{"intermediate_size": 2048, "hidden_act": "squared_relu", "norm": "rmsnorm", "norm_place": "pre", "bias": "none", "parallel_block": false, "extras": ["capped logits"], "init_std_o": 0.0214, "learning_rate": 0.00102, "decay_shape": "linear", "batch_tokens": [131072, 262144, 524288], "max_seq_len": 2048, "doc_mask": true}
MLP neurons of a small language model. Each row is named by its layer, matrix (down: output weights) and neuron, and shows model dimensions 0-169. Each number is 500 + 50 x the weight over its row's rms, rounded and kept within 0 to 999. Numbers have three digits each.
A block is one neuron, or neurons of one layer that tend to fire together. After each block is what it responds to, as a language model described it from the Wikipedia text at the highest values.

L2.down834:471465551572465489554519527492481570592536472471457589472489448362542514456412500541460547520497464540529512416417419579459449570427538483550479479494520554496414586498519384477520482445531371474494516533391517488553560477548476604486419485508457519510472534474505396489505533422606562548584434445536490500571332525492506499425532514546475464462567521586507490518504471526556504507555494533551587491509474442447515429469445485513446575476502441475465434582514569528541479398449517501416581499524575468510517534
Description: Determiners the, this, a mid-sentence in song, album and media articles (the song, this time, This Be Love), plus mid-name pieces (Virgin-ie, R-ita).

L4.down298:517514539468463569537447498542502506488483414490503449475466426492525456503557444540470546545435530490509471488492598467571544521476467562515447492480473446493468525582587498557470589462529508493545433528497490438524617452576469492474553537490540470506503552440481497557434555545464562499532489499479536536613358568554575469484511588507476544517594510481559475528449564606469396459467563506586542581510506535461509488532399572507469483547483426556490491513438549530498499435449589568548470405435605323575584533
L4.down353:471524559582437502621472550498487495442471423461532532496471458487512524451562583464512551511460503474487478454459529516475489516552522520569506481512513543503430490614471494479450588458479464528473496492629378488554551529502525413456582510476467526418576403396485548577516471552433507459569564465486574496555340549532560515459554622518464542546461521520567525562549497504521441604465557438500568588528542603538514490526463529420507516569466472541542552470453532503484511483486398441573534478560522441508470402
L4.down457:462502504582469562437427602523576496542451473549493540544538459462487414461483392430538536475419498578459541543452534468408460490470469539485549599553504536665443517521387554474455533567599520509567466525537455493437534476473466510464497531555560462414526579445506560583616499512466459526566485459447546487515478551570456454607525543533454496558434450496444502565510453583416582514494585450472439561522502503524386508459551513503600500524528498459481542467490470507524549471419399494567518518543530421512563520
L4.down581:491582541467431467513493458598501515489599484501537556573498542509495488458485506454501486436498509536446436448557454496523588520513464505480476505463534470532528426576510456547436557497463466508522424459456462442422564489509495435423523462552365481486472452423428497526560475521563561430625483473413538421479454470461498564518504507531467500449470587525445506471487583529529486661383560497521515410528518552523452546564554524446548464498545501506473455461543563519448483453482429430472484395524514555478454429
L4.down1005:528427545472497524576557465433548595449493534529499500524404463536470493509486549488464447485471565492561539422494429468579573473365532499520517503534486403490492582544583523439490615412438509452441508587435464545565485532556447550542469465445531471499534513449522451652517553488424564480501595555479583511505538594454525504503464450434544529519541488533548568430506699454541455479568465500539497446516411507563551475506546464533490516485469431477561460542508479516466509490499506469555453456522490523504502530
L4.down1413:418497440564472574500534550427539600522373558483504490520485466468544505463505591529524531532523576485573611513454429527510471417481495562466512438542502548452379423378529430517445579492515483620530514471412435490475461496442486461443493487496393549461489490499502445558404493539477511547498469542467490583507489463487497522539541475542535528532508434513398582462486552506495520475524388516524392435493522408445434504551433515480542434445437499488579455476534530487415523440454435428499541456491522600505533490
L4.down1422:523518507441528542500621544461531495605522490532577407497515563501540437545630448454555483467357562443608525563457586395566456540472645520478373435464439498417469518594526509578424478422478456387518588542467452466534542524538541494530614446546553542468442547446437560492568458488574596545503502555549515531498418509466551470538548481535385511555575493579545552463551517410447478533553537515510543487524505473537471471500463565520575540570478422465509502458454478499498500445527395456498545477469482544526509488
L4.down1837:516353525503535472475508514457377486475431549533493409514518447511455424449524455485642479512485498466443419501409564538382509558592595440548444448555511530476574470473404578487543522526495600583563475598493534507528422437503445489520481482450504498444548483521525433508560557438472458438508518404546531472582539570564495463427551549529444472453506532449478502466547502454542511560532564483591573572487625454561439504550430504518491514523493546507460537454522546455499390555550504461494601588538482462565617542
Description: Word-final plural suffix pieces such as -es, -s, -ies, -tions that complete a split noun, as in candid-ates, athlet-es, batt-les.

L2.down1363:512529583501437569497561590395618484584549449600575485460458447499532552467500539546546527492490515453366459510508535473531471507523517554441471522568496473418487488510597559545475506529482414562547526421500524535380499516561515520481493481515538516519410512540538442538596503543510571462553512503444436525657487501556432500576387479496554426575472441520483530479494481589534564498446504437459550473508490593587403466521516469450504429577473493478530439427507585520486492539467458550501520480540534495604468439
Description: Semicolons, dashes, colons and closing parentheses that end a phrase or list item before the next one starts, e.g. "Dunlop House; he", "School—first", "(Jacksonville Jaguars), Nick".

L6.down547:496480545460475504506507491546439451556552478420531493449536506520448483485537524475508549435647591408526540390554492568457472409445626472513558483545616475484441518593435436453476541470498460505437573571564477573494535535500417555420486560490428405534473494435635499518523482497452488513418532516430477485491478442435524551503533451544550484495443414491542568569449451500562500434506458575503409509493532514515581514475541599458470540525527599443579519401482517484519485560497578462493537490476485545521501437
L6.down559:445569458511444443467482537541500472535492583388369468463510544444397558531517471495497431541427502476432476445567460483539614547395497505470486492433530558436545515558516528415376469471545410492551510471502542472488483552502500501530545569477410513609599520459550552519415516494557441524527488492450520522476554492590479587547558509568556418476472487572432552465532536472436511404477397533534493482525545515536479520443484490472467505516427501469547594528450483532461498485535476494466419522534564516436450587
L6.down709:549520521492422458460500600495493430463460493474524425454542370409523588423574459479505474519494539519542513396482485513493524541450519459455547600492558466491498490421564534470466533478474453466563521474471507494453498514471459484487506458517484410460432596493458540469409528560496513470528531515471468437494465490477569509439451481529555513458493493427565504561498483522567625471566556546509456370574526619359464523508565449480569433620510484457507423563486509545499487482458436458538494413481382515509457561
L6.down869:483436550583556534533514515569466503485460487491444549539447491631453568453469485459508426506459422484507512499558562498468522504500537491474422491546491491453509504515507479517511462556499458511537481522477510580468553451584471450429432514445472517467455544414498601447438494592546496435501469576584437495541456466537477475515436433508450494433468427408511420577489531589600421521432497448424484555454486532456444445502412460564569550517471538450461477539437494464482579458495502414484516417403484598539456536
L6.down1256:418462619417575450548480511398437555506460572424494492467540499499432433469486512416451483570498535365479490476555545523496433553555419569532476523509491505519445535568488472473460561554451535563520584393500463568441548522467535449419501494460448457518487521425524432436478498524447456518405601568542601471518489490545467419491482630465460482455489487503510476501451499540535518487522548473544529508543567514375520556636588477610443469509480501441514527419457518549497455519491447486451443473487548447460431487
L6.down1279:509524498546402531482483487564529560477502470383542540494564555532459527551479538462487556436575553509561461464465480483544533491619498596508556579590556518592566544546592504523439515485600470463584573577459550546480503543433443582493475511451502412457497497542430496605455598485478467482413388478470579471496576429458449464566447561538534522475502491500506571480398471485580579482474416516490462407522570406583527541586481511594465519530547510431462439430436495555496453461508548485505406497535459490498510447
L6.down1294:537578378449400495563552440550481530527506504533513553571504388534601546550475507559603498358475404520503418434549567539538588463404591453528443439525511492497433387528498504484384439558498459500479450474532431467521486557419544491571483408464479481542553571543511542502543447444479462470466522463470424512580471539497508502529408425553460518498521598529500474442485461488457497534529478483506445568521528536529373473499469569551594487528521524510486506509488586494447545444496462418484611492516370490476475461
L6.down1483:406457517514552529428582530453451571548553433503492471533495521511475464533480537561447592458478494532504454493476492407570540523460585490492522523516522528475465515440427485429547514474524445533468473472529571511506506551662527450486445495516524521520479457562448533550516421554521550479479623560475515485513477481537504547423485494573572536510608476618495541519494495536449569618598476494498461472510457436507519600545579508512551441462465455509460549472525490474505599549502533461575534502465490522604412437
Description: Middle word pieces after a short prefix, as in b-ol-t, s-tim-ulus, iceb-er-g; also table cell pipes and prepositions like in, of.

L6.down142:503467405545545483476522447505541458451533509485445588544505562559458551528460546467451594484553520536457446469539506527518506472430503486471562450490580530539450478514472468459539430466534532563553553553504541487451504566530429482453514493475414495475588386460473457527408492549546407517590457473590451415499512448519510502593450545578453400426546462519485548558504471645526491471402434520504396494432488567470507559493512420457428458462565400490509478578457533432431466516552611514538508419564540546447506513
L6.down149:521498508474508518460577582464538547494519472548455442485557479529383523454468523483499442451575408531530400456483538524491509504406473453490506461517553470588548476497548423379523498516588450503504544497473537490454491504465478496619520501461454514512460547464416508519507564478498482452518505530540507487420410488422447511457434508500474513584509546561525475465490536599533415405482440581515540524542463598515558525571579490525513554435604463506500529592542503550451520497506501610526391538540521531432519513
L6.down597:526498472502599555419554448546477490539499529498492542571598568446437444551481423450401400425605512528451504423444506438433641470554459567519566471507456539537546524380514546428416454570575499474518521515618465568539469458473507408535532598510541478512525470385406472465539572458558540539576450506537492498510490612571479436494523524574486508480417546521501422499475507445566561479537454500553520532500525526480617474526546505569476553569590440483498578404446558511521442406447434433567444469609498538483472620
L6.down805:535522537483489495537558497526410495488542545437448529499411444688462443439548567513491532489571422525448491478439560514539456404458523518562550574483569531485498458467530589586504478603453510543506536468480465370449518458484582460415576478551542448438469514496463480559395600394534602511456386510536487455430502466501483409541450424468488556571495469507527457499428549507485448467458538513507559476430437470621544467529424490444567526553459476488484518463540464517426549494504470513614516638509470475515496454
L6.down1348:492539495501543491485469553505488455487533500478530471500410514578574491510508566460417523503496577509517522554566553508450489478456468506526454476481457564501504506406621523529464594498508459491543410616411497497590559441470486545507488441419502405526477519531538505475500469475495429450475484548495574483426460502497601514454449532497508481591551498426504487492598492495499510524404493493490517495499460598543467525483541415523440558470472586524451502533508538495441527527507475529568567477455585489524410528
L6.down1559:473499522465319567440587495497561465561503550545496484591498491521524472606517545504484520492473502544534504534485508413558577512469514450514440537585478526498539443484553536501485527387452495400497558418576553534493486583495438639455437565540525515525410430509457522492415440416528548497438442522515419552458498484510531458625494560535481513484441555518532423479502507526481577520560455533552471423455522504473524415517583538536461552508620544575450519555524550559575472561522484461418513464558528522505480580
L6.down1619:507458491567444496522444396493590511580514544543431517432605479515539479432501480459493467609484359549522534511539505462407592436516537523488447510453427489495509512525537584486513487528516493619443476433544512557529494470497524558504497521488482515549466471526428467509497527519493575505545575498452512443430362435546503531499511557478589565494478486514541509448442436493506522476412612490442559559417567542453438510599487545562533447613494498442488460494502476517530519494312482603457535554474441510526418483
L6.down1640:419610551531483526534592487518448469461495515492413604541527508545517504568465492438411503601464408666514512453548552480456567513470524435592437416505502536512455472530557583525545578402499529467531481568488469458525446556459505460540530471561503517457555498530483519577494591438483566501466461491582530511421429471462407471554561505540512514530538589477551483509427503548497470508462568519535455432516500491451544467501502460546488463513480490440491544532477510470572503514510497479516598530503483506496395522
Description: Function words and verbs just before a noun phrase (is, it, in, became, as), mostly in articles about songs, albums, films, e.g. is a song, called it a, In 1989.

L6.down62:502521562512574503458396498486383482523406566499546461451459524525473452444486494485500458463558551616513447524564581475480518447461454525513521506457466442461418460386514596476373459566477430510529520440572513561503414392521456502504465489619527503563520593494557554480550569515506521564481416492563467488481534520469512490493433487428507533500463557524618532522469516501495443481523510481506509459449597478513469453473600456560582532612489505553512481494476529579502548561476500436473619445431543448473479483
L6.down253:459585480477449399514540602433517391484481482430462458446547490461475494521553518492430467467490504531405514576481503462469423508422490495616530534458508529546399487534459480498421545495489446493524539446507508530525467442430459560581482569447538542379468525461592506592503476441483566401456483465584558479499580469446508480483622441598480544521491489516419474471433502472551426503507577569465411481417450449486556492438483528498514509511440549485450453500545578510521485560522571486510455523476513515596446531
L6.down374:536487514565481486541557421499353509502448505553541573659547432468464497517535503492484469454491363527413553472453517443481403475428556495513545532479551486460480511466635449539465554464594524548518473497440525500582516496509482407548478482466427468575535507489572504508468496537477471593471445508434544403450528554475506427555443565542475519456497540474527581578479496477462449388505426498504564541537559530469532472477614494474588466529546505475580508485518460532563467506343475463488538518525516482475517556
L6.down747:477549478546531457609409544616434545542504448595504553500549483506466518549511499519465498597484530535454540449462438584529476552463499422418457506512436510513584515500422485483598487573525398540463591486375437438478564593448520528526470504538436402498526488453463519544572451449427501486455453500461569460478544488502465472507517540506465536423484511457463541451485471620497510492454474523501597585524574595457507475494463466475521471529482624516425444411539500547481536574499505540420520484478495463500437521
L6.down817:502516422428461540423610487559556476461457524451460518532514470513492472529486524486531535564504385479486555561522569534556470479429548458542581498529513530462601562518616524455491614478597544428490609557471455553434583574629543540459590503520456508523523534549501491486482519610492528537463482520461489467611502491407602505563564485498593432545450591522475503615502520454565511398515496485496501494608485431486531451501508428539497474471525443439496474562463477526510529513388486409570469551519342456524565534
L6.down925:446510486444545564454599461488517560516504592488412438554539492553428496482544521501431521486446520519495514482566473411554593550452489467523585481470432498515573451490588553469554462471492371425540530532531405471489504418539471475492453505555406514576551548482407429468502549575437427435606323501491517505494415494492473499554500529519416438469495453444460478578538502502556464533476427512550522442427454419475524568591532478506557437462455543544533534464531533465570498411456507496490461425523428450420554560
L6.down1225:509407518472511455538605461497585566484453560474585524521497437587450499511409555531500470479498516543559600482480474456567547458478424563522502558547507482526584490487480502458535510437451528534517539407483438543492386579462512529459470479442470473533484487486433448479552593591524519550484510544525527509418486527501489470548447505425530408565584477508442567533416478497409494480446532535563488483544502468508392489483581521471445449530446385489538610528552494552492513476422450492570534596530512492563428467
L6.down1481:476436552492521533542539435456464617539493389428510516527502542543438309475429541539499542503448582542535457526432484494338437434488525508582468479540497483466526570493608567521510420441535528528518464511390475525533531598501528455522534493472525412550417499509491580491447548433532402493476470484456470518513375556526596484489528483493475454469466452507552516540534508526498611567508495512462507636566490417502470519477464468485485450455576529572471497530572450533390521541514448558527491605496491633481571444
Description: Fires on the first piece of split words (col in colour/cola, b in bayonet, man in mantelpiece) and on prepositions such as on, at, in placed before "the".

L4.down52:448440564488493602449474542532514487595506456449518438563592435553441552498506571478492483477554497600430514497447577441473525504482526519491430386579584450383445535467473510500528515438514508455518515503550483462575525495548460481566542537411465507594527538380528499544517486507445419486583545535554454563541590482486467505473458490474421475474512472545527477534479494481518508472533460414485487459562521474550512513462528478473469442564451502551516599568564398487491515486545453488441609479572536466627561442
L4.down339:484491515469555429538516472432470516452457455475417530455504479484516439485483519511494558484562533467478504463511567483514452547588488502529609349483633446460490511479417507564484489485538531511469559460458428487522499564487547440491475502502524539471493433446579489403494491433520436553480466565474491520505597476556481576446550479551466431488471532543492533460486582559413544507539523543552477552444536500491547561560509584445444520529498458394540492567500525400581450561536404516573505533475565515421421399
L4.down708:483440461580496556501496482605512544521357593553568450430497500529475528599439471485470493391465506512497470541471430497507613520448548581477480520560476496562483472507582460508492555439586630498513465454551546526500601502543541522596500521486531511551486384459481473499496522460448455531483522564524465542403495468469551530453533450471507572442446580572550435512519497495456476484540548498533548514529450582496383444514485387566480433495534522500452566571499449543436500460573524496475456534443472513534536440
L4.down876:492533473509474536505445509453476424545589606540493438537417523523588481399475586579443562525532422585423481544502436541546468470452499590539543530500454495487494487496484435473434420470466491537442532525503504525547506389482406426519514483565542475581520425518487498558459407511494419425506510498418547520528485517540486498422472472476394501444483526493481523511508413579457489466470514443491439523520542411541446503479547512450445460563515474482590490406469502542485428521484601549414487452448497511581570529
L4.down1049:480535489546513529534576475464515560452517460423570544478494689580476467496450437509447512512396515582424546489511450496572451500445533471564515592572530569574385331578494525519474433436462637538590528432531451565432487518540537550459516520557605525418489467494487539492497463448546378518484510538579401478385505423560508437501560474367529489512486565435485514580549481523506533478450507497479553533458471497500425477529478470458560523478501419545503491448526489558524537497622478488496535550409424453506504521
L4.down1098:494558534583424479524534469426478496527482505487561502476512457499445481487549508437579523524464455452506578451457533529528492417524491390431497564444525515507549447443513442540506566465568516498477525643455506539423464542599518566509487458552487549538565558500500494465436472492477522463621614486432550511376422533510504486553521458486492563430451538466437540544454505429480525517487452531524471497514452573493415478533480490580477591404536440407504515557463531519567471433499541520519548392465535514510466450
L4.down1561:559538480479478562532532472501526477496494532521549517426449460560434516477554484523443462475476619607456570413554515530509514430449519510460464536577540559501584449530497497429501510517461472521467438377547492510506430492536458548512485456652573478546520546455540474499457488546512435541574517511441483550566546476535558564502456441519495564466485498524520535530571554360469395535572492534515522510538472543534457479468478525513542448512579443630591467502483464474616627390467487490497493495457593455519464638
L4.down1871:574486513479545482542529475586602464525412520637516428549479389495483431524486547494456476576616562519392507533468481492544486547416561459453523531467502513476524519617464457539464576561524545395541461548488484543480515468531376509595489430495428445533520524498489533554555398534453510444519513601559528532442530489453498549560501484492494572481509533525613454526536596423522467578523486486507515514567584556429448517497493472590527480485474564503463563485475529475450489480509537507489488424513422509569551478
Description: Prepositions and particles of position or direction, above all "on", as in oil on canvas, below, across, toward, above, floating in.

L6.down36:499541522444523616455502515516549559470596517428491468538570526497515502480496491502533457448502511472450558510562466437521551490471551503536454474485472425517408432483464532487504508512445468515450517423494435503558454449431448480508429449481496650497507555455503582445531446557519459635518612582473486436459516513487482517443585427536486445485561495502448505467555446421442424514519556466429606475566513493443449529504531468456486540485518508487505537442567476489456462512513436520460558461477479504537585405
L6.down567:526490483621540495515462412462473450457458513546510471505522513572461474458508540533479609479491459534556502540566423468620481509520443581528491525455651481474473424576560516450537494473567451465603499461417475485546431468566485547530530417531522509482453485466514558517502500571428459520439558525484469466525525483428506504515550473533476415539567440620465530564536590486561428483565464481423528551384491485474479501580435570664464418443548460521485481464507515433428515451447540551526485502688524469454563519
L6.down624:485514518598513554530478494392504555475487467489529501589600494394513475473569521477516488466525527478428501500493482477552466541462567531517543386465457507507504517557603528485507446498492436560491484418522536561456461520531565523399534552620479481580590494580520523494351494636464513490587420464586479477520478500472589563509530489522511509489467527538609504547503488550507512453520573449495551461553546518636466551514510594442472469548512572513479446449467552385424528515510545500527654483492420532480517493
L6.down1012:518452578639500516486462482512413455511513530501547461395461417616564607470505483499531542492488534525513437573488486423483536504496464514508500465435540479556521516492535522467531577525503460542476509462464493482529464455542507423505448434393517504509334480611475604473469510508511501504554573500509485623554473553477559493558548504563448435511471549533465470542515523452486454552489489426464555541434490523570456508457546462569563654559491499529362531427452505538486532469506540441482606548433500550505472501
L6.down1373:510577403582442431505419515427479475444514398500524514598532514530463440544589542378474477526527547462460546526548449503560515526461530483482525461483439574527476407476455500506506526436441417504536504457523610480622492489496510518504489602512533407410629508526487474584503510649466530521583497422529432543534502438547519464592561540445446424469500554480555490529526465588460509469477471424454505488465513592482500594479493508473566488437451524524430487439459590447488522616502510582564504425482454545497442540
L6.down1602:473538521505580509582568405519447431550440463501448450611501451477486498435476521552440477547494480539487401456440513414535468519505491458525446486489454472418482502574517580550500480480443431471457552593546469499553497485551512520465486456530475528591506572522443494510510557481543441612459497475504452463563432527553519596489526469553472518396558548516549442510436545527403443657538539430502530494503539465567519472478553564487533565561493509530551505482547553509545495485443505525463551466523563484466493511
L6.down1953:483583448547488518384402432496463428388511416541517424479467514521527470523586461461537546459524467423491503536413434493533430467533551510510470368528474470449520524481467478565446537542507479476527521556441581462538572476593559512442493456543541500525467473506437527597463452469560558553464473525512470524471493497423513488472501551538465513504548481520554503503570512534479394510505531516468559517414540567449484510578480505464496507479481557512486483428485516513416483511581524643502614465542476458492534526
L6.down2006:613519491571480494509398580541466492517466381541434460549539472496472470518568495575466413550554520495519559571435604572518415615555535496450546500573522482470553516516444531483431568575549535498477482500571486476494540515452522578496543578427471533434492516485511497512600465482503477431510535446471504566499401498587501494471478541444485561509465587545573556430426469479544507479513445475527517563443490431513545486582456513456521522477447451459474534533454556550475387568494534533499543464589487553474609555
Description: Head nouns ending a noun phrase, often plural and after his/their/its (members, parents, holdings), plus is/was and dashes or semicolons opening elaborations.

L2.down887:539400567469500544582501538476471572551544479518510451493485473494528578510549501488540359511422521451432459496514572415577515491537511531499496500581438516487451537522488448454556525585494507545556473452484437547568530478428501524550441493520495486405566416565509563430522555594426540500559452509573556546534519516478496487574493452527510544509517501511486457570476552481513537476468500518449587505497444429384450542511507485560580533466508448549399444530424489477389530536474490559429485459429593662527497537
Description: Fires on a col piece that opens a word (colleges, colours, colleague, coltsfoot) and on capitalized first words of names (Red List, Western Sydney, Little Witch).